config = dict(
    num_hidden_layers=10,
    hidden_size=256,
    intermediate_size=1024,
    hidden_act='relu',
    norm='layernorm',
    norm_place='pre',
    qk_norm=False,
    tie_word_embeddings=True,
    init='uniform',
    init_std_up=0.0315,
    batch_tokens=[65536, 131072, 262144, 524288],
    max_seq_len=256,
)
MLP neurons of a small language model. Each row is named by its layer, matrix (up: input weights) and neuron, and shows model dimensions 48-143. Each number is 128 + 24 x the weight over its row's rms, rounded and kept within 0 to 255.
After each neuron's rows, "fires on" lists the tokens most often at its 100 highest values on Wikipedia text that the model never trained on; "fires in" lists the words (lower case) most often at its 100 highest values on Wikipedia text that the model never trained on.

L2.up481 [ 55 164 109  89 139  80  65 117 170 101 127 113 159 152 136 149 140 141 150 106 153 128 165 155 112 103 130  99 130 133 130 128 134 161 145 109 109 115 108 124 156 127 113 151 127 136 148  85  84  93 120 122 137  93 138  91  92 120  67 171 135 122 164 112 146 112 164 146 134 138 136 192 130 105 171  96 121  93  89 130  85 142 110 137 143 125 126 123 138 148 134 136 138 105 151 122]
fires on: " this", " This", " His", " his", " that", " Her"
fires in: "this", "his", "that", "her", "same", "its"

L5.up426 [125 102 108  88 143 161 115  88 120 128 146 107 112 122  86 125  99 142  99 109 119 107 159 109 145 102 119 113 139 135 157 144 138 136 137 153 118  74 155 151 166 138  81 129 144 134 130 117 119 137 101  93 111 127 107 147 132 140 155 136 149 191  94 101 144 103 121 117 164 125 151 169 110 118 120 100 105 102 180 100 136 121 128 176 126 143  73 183 154  83 163 145 118 151  96 119]
fires on: " in", " from", " for", " of", " among", "h"
fires in: "in", "from", "for", "of", "among"

L3.up521 [158 152 107 122 108 108 133 116 144 115 123 141 145 138  68 120 170 135 100 102 163 135 107 118 125  62 119 118 130 120 110  99 134 105  94  95 152 162  75 155 151 141 130  97 121 159 165 152 105 130 128 137 161 118 105 108 152  93 123 134 118 172 151 139 148 144 104 116 144 136  77 135 123 139 119 132 149 150 135  95 135 155 159 129 152 161 117 131  87 144  94 117  77 108 171 139]
fires on: " can", " d", " would", " will", "ed"
fires in: "can", "would", "will", "helped"

L5.up490 [134 121 124 121 114 116 146 131 108 153 111 141 123 119 119 127 173  96 130  72  76 156 131 118 155 135 117 112 116  91 164 124 133 120 126 160 148 138 112 118 119 138 119  56 138 173 163 137 175 140 126 100 107 101 105 185 172 139 128 153 106 120 131 124 159  86 128 116 141 102 112 104 134 129 121 116 124  98 198 155  83 165 112 152 174 127 137 144 135 175  98 139  98  90 176 131]
fires on: " that", " However", "ed", "ing", " after"
fires in: "that", "however"

L2.up782 [101 171 110 101 148 163 162 116  84 118 129 133 140 114 116 138 147 125 157 167 126  98 119  79 145 136 112  80 126 121 107 140 141 146 129 110 103 161 144 108 124 128 193 130 142  98 132  97 118 125  76 137 146 111 117 117  96 105 122  79 117 129 130 135 128 111 109  97 117 127 137 147 132 158 107 130 144 118 137 101 166 109  87  92 197 184 135 119 115 169  83  84  95 101 129 126]
fires on: " can", " could", " may", "ver", "'t"
fires in: "could", "can", "t", "may", "used", "ver"

L5.up500 [119 139 201  92 107 105 177 107 102  84  97 130  90 130 130 135 125 137  98 130 157 146 113 139 108 176 142 122 104 139 122 168 138 126 105 157 132 162 103  95 101  91  70 163 116 132 130 127 145 141 141 161 140 117 155  97 175 176 102 103 136 131 119 120 125 126 136  94 130  94 137 131 126 128 146 132 142 156 127 110 159 111 140 125 165 183 132 148 132 108  97  91 133 122 168 153]
fires on: " United", " States", " Soviet"
fires in: "united", "states", "soviet"

L5.up250 [ 98 139  94 109 182 133 181 136 124  77 164  96 124 127 150 124 111 125 118 145 103  96 166 134 156 143  98 174 123 126 174 113 112 116 142 146 129 108 159 128 141  86 135 144  93 170 113 150 131 127  78 128 109 115 126 114 154 120 195 107 127  77  96 140 106 116 123 132 111  98 141  93 104 115 117 166  79 116 114 136 123 111  88 131  93 116 134 104  98  78 120  94 135 155 127 109]
fires on: " in", " of", "ort"
fires in: "in", "of", "consortium"

L5.up941 [150 143 114 151 123  80 162 122 172 154 110 134 145 160 159 152 146 167 138 121 110 144 136 139 159 113 123 115  97 139 125 117 142 159 133 165 115 152 117 123 107 140 137  96  91 101 119  92 109 155 244 124 123 114 127 119 140 125 123 116 133  54 101 146 117 138 139 142  92 135 100 163 121 123 154 132 124 103 111 115 144 118  90 138 129 135 132 162 134 162 105 135 134 137 115  89]
fires on: " the", " h", " second", "'s", "th", " first"
fires in: "the", "second", "s", "first"

L2.up590 [116 144 165 130  99 117 142 152 133 109 140  87 140 114 124  92 167 109 124  96 153 117 151 166 156 187 151 162 148 121 105 104 114 155 153 165 139 137 148 157 128  70 161 102  85 186 144 138 131  95 135 163 116 116 135 143 111 156 104 110 110  87 122 129 138 115 124 112 135 125 135 123 154 117 143 103 141 123 181 153 102 165 123 131 124  92 141 118 128  61 159 130 127 104 106 126]
fires on: " of", " Rob", " Paul", " Christian", "ersonal", "ual"
fires in: "of", "paul", "christian", "personal", "press", "international"

L3.up251 [153 177 122 158 151 192 137 108 117 130 138 166 142 136 160 162 147 118 170 128 154 152 125 108 145 125 147 116 121 158 110 112 136 153 132 146  87 135 161 102 154 150 146 157 142 163 118 128  90 105 176 125 119  99 120 157 137 113 177 100 105  80 155 170 106 105 141 100 111 136 133 152 145 112 143 164 128 110 122 132 150  99 140 126 181 168 122 133 127 152 113 112 106 168 124  86]
fires on: " of", " most", "p", " non", " fact"
fires in: "of", "most", "non", "epic", "fact"

L3.up247 [143 127 124 131  95 120  99 110 133  89 180 128 177  67 109 107 131 122 120 113 167 144 113  86 141 133 124  89  97 153 174 101 137 140  78 141 148 146  99 121 131 155  84 173 155 111 146 103 103 117 143 136 104  89 100 114 143 127 164 137 122  85 124 129 134 117 155 141 118 156 133 112 145 166 155 160 132 134 179 101 152  84 128 135 125  94 143 154 158 129 137 161 144 152 148 123]
fires on: " ac", "As", "ince", " As", "inc", "re"
fires in: "as", "since", "incumbent", "there", "academic"

L2.up248 [142 157 124 155  95 101 139 101 129 143 131 149 125 125 184 123 136 129 181 158 149 112 148 139 104 165 134  96 112 114 127 128 153 155 118 128 113 144  69  97 140 115 103 132 161 133 126 124 127 108 135 136 106 106 106 146 154 160 132 150  95 115 161  90 149 122 158 103 105 190 137 136 116 120 125 154 155 115  89 133 144 141 107 112  98 123 116 105 156 155 154 107 116 169 113  99]
fires on: " first", " of", "o", " following", " un", "'s"
fires in: "first", "of", "hero", "following", "s"

L5.up43 [105 111 130 101 141 133 123 137 136 129 118 104 126  98 102 148 145 125 136 106 150 147  85 112 130 154 101 125  91 103  90  91 144 170 138 144 113 161 138 110 153 142 155 141 140  72 129 145 122 140 104 116 151 160 132 120 119  86  83 162 130 125 152 128 164 103 147 115 130  89 128 119  91 142 138  72 136 165  97 142 158 129 152 111 141 154 122 149 125 120  86 101  89 129  88 102]
fires on: " to", " not", "d", "'t", " can", " would"
fires in: "to", "not", "t", "can", "would", "could"

L2.up902 [214 176 104 147 150 141  93 131 140 124 117 142  96 160 113  98 137 130 132 127 162 118 124 116 132 163 135  99  87 104 178 105 137 138 113 138 181 130 127 123  91 151 143 156 119 126 138 130 114 148 134 119 137 109 101 155 115 149 141 103  96 139 166 123 109 136 137 137 142 137 123 139 150 138  88 144  98 173 112  94 121 133  97 121 147  70 129 141 148  78 188 153 138 112 148 108]
fires on: " of", "re", "em", "te", " p", " the"
fires in: "of", "supreme", "em", "temple", "the"

L3.up508 [141 150 158 145 100 155 128 125 139 133 121  79  85 140 141 178  88 112 124  95 161 130 142 108 119 117 128 149 169 129 129 125 122 121 123 147 142 138 136 148 116 131 102 174 112 134 151 129 105 151 164  86 112 115 165 156  92 123 104 112 119 118 114 179 130 123 141 108  75 109 137 104 115 100 111 115 175 108 167 117 137 135 149 102 144 121 124 134 131 142  97 137 115 193 160 144]
fires on: " of", " most", " to", "ong", " all"
fires in: "of", "most", "to", "among", "more", "some"

L5.up901 [149 119 129 103 155 129 149 142 139 159 159 117 158 105  91 122 145 129 119 144 131 139  98 106 144 156 131 148  73 129 145 138 137 162  78 138 119 154 128 104 144 124 138 131 176 157 146 148 138 143 130  76 183 177  94 126 127  78 144 130 155 140 120 153 157 100 125 143 150 116  93 172 140 128 129 164 115 115 125 153 122 121 172  74 116 121 148 165 135 155 118 122 115 145 122 125]
fires on: " to", "S", "m", "l", "ly", "r"
fires in: "to", "s", "m", "gaglianone"

L2.up770 [137 155 118  97 150  72 131 166 127  86 130 124  95 136 148 116 148 123 105  98 138 128 123 144 112 143 142 149 163  94 126 125 148 123 129 135 142 188 132 121  82 143 136 102  93 118 145 110 140 146 143 160 130 140 144 129 129 149 129 103 128 153 163 114 119 132 160 108 168 165  97 166 123 115 141 107  99 100  62 109 105 134 103 102 109  91 135 130  82 113  80 113 161 163  87 125]
fires on: " of", "me", "re", "ore"
fires in: "of", "supreme", "score", "programme", "card", "applied"

L2.up823 [152 182 130 127 112 134  88 160 132  97 121  77 109 108 131 113 148 151 105 114 135 138 157 124 132 109 147 120 122  95 152 130 128 170 165 169 115 113 133 128 118 112 145 133 108 136 106 117 119 147 149 151 108 127 108 111 129 112 116 141 120 158 153 140 140 138  80 139 129 112 137 115 133 107  89 146  78 205 117 131 133 136  95 129  96 114 118 142 128 135 143 133 124 152  78 104]
fires on: " of", "ific", " in", "ult", "alth"
fires in: "of", "pacific", "in", "teaching", "health", "medical"

L5.up463 [128 103  98  87 109 109 114 133 145 143 132 101 129 110 127 151 118  86 122 121  92 127 177  90 155 149 135 136 182 122 137 132 107  96 103 130  81 144 126 163 116 110 122 143 125 120 129 117 121 118 134 129 136 109 120 141 184 118 116 131  93 150 154 135 189 139 164 136 106 133 148  96 119 114 140  91 163 101 135 106 132 189  89 163  78 138  66 108 159 139 108 136 120 132 128 126]
fires on: " to", " in", " on", " under", " from"
fires in: "to", "in", "on", "from", "under"

L5.up524 [148 137 129  81 134 174 143 119 152 112 148 123 114 119  76 152 108 120 145 134 124 136 116 114 117 140 146 133 132 128 122 102 162 154 198 155 123 114 138 139 104 109 130 119 123 145 129 164 138 158 142 143 124 131  89 127 156 170 108 129  87 119 132 160 169 129 108 129 117 131  99  93 147 131 126  78  96 149 173 107  99 157 136 111 102 133 110 139 177 120 147 129  22 139 109 144]
fires on: " to", " at", "ed", " in", " E", " for"
fires in: "to", "at", "in", "for", "helped"

L2.up206 [148 132 137  91 134  33 133 151 102 108 152 147  93 141 134 140 152 142 151  94 198 114 146 122 134 154 129 136  94 101 142 127 142 163 131 149 112 169 103  91 118 124 141 119 140 138 141 100 131 122 144 128 137 148 114 152 163 122 150 136 156 124 125  80 113 121 147 148 128 125  77 163 120 118 146 153 138 104 124  69 101 131  69 129 134 107 121 134 116 130 149 115 103 126 107 185]
fires on: " the", "'s", "s", " The", "em"
fires in: "s", "the", "em", "second"

L2.up805 [163 143 154 126 108 118 118 166 139 150 143 123 148 133 154 181 134 141 110 116 171 130 183 114 158 133 142 146 138 150 123 121 141 139 118 155 122 115 124 126 156 118 118 130 127 145 121 152 127 163 121  84 114  62 124 195 148 140  73 130 145 121 145 126 110 126 136 142 127  89 154 143 102 148 120 146  83  87 139 122 130 152 187 162 121 109  73 109 142 100 135 102 100 163 125 149]
fires on: " of", " from", " and", " by", " to", " as"
fires in: "of", "from", "and", "by", "to", "as"

L3.up744 [103 191 149 115 110 138 113 137  94 131 115 113 123 127 140 109 117 167 146 151 120 136 143 130 123 105 122 140 124  90 131 115 116 124 131 166 107 130 119 140 104 156 149 121 124 123 165 136 156 111 145 148 106 113 149  99 118 143  87 175 107 140 148 129 125  67 130 147 101 135 160 118 101 122 100 135 107 148  73 115 102 165 116 126 112 147 101  65  99 122 128 105 110 127 127 123]
fires on: " first", " this", " second", " his", " same"
fires in: "first", "this", "second", "his", "same"

L3.up89 [104 117 136  89 151 108 131  94 169 110  99 109 139  88 109 105 128 120 148 116 143 134 125 156 126 150 155 144 113 140 142 119  78 132 121 161 108 155 130  99 102 118 103 124 145 127 118 118 116 114 140 138 187 104 135 152 128 142 105 139 149 134 129 138 141 157 135 148 185 122  55 104 105 120 127 131 109  88 116 146 105 122 133  96 172 148 110 158 147 126 111 142 101 126 118 140]
fires on: " United", " Ind", " ind", "ing", "ST"
fires in: "united", "indonesian", "index", "independent", "supporting", "dst"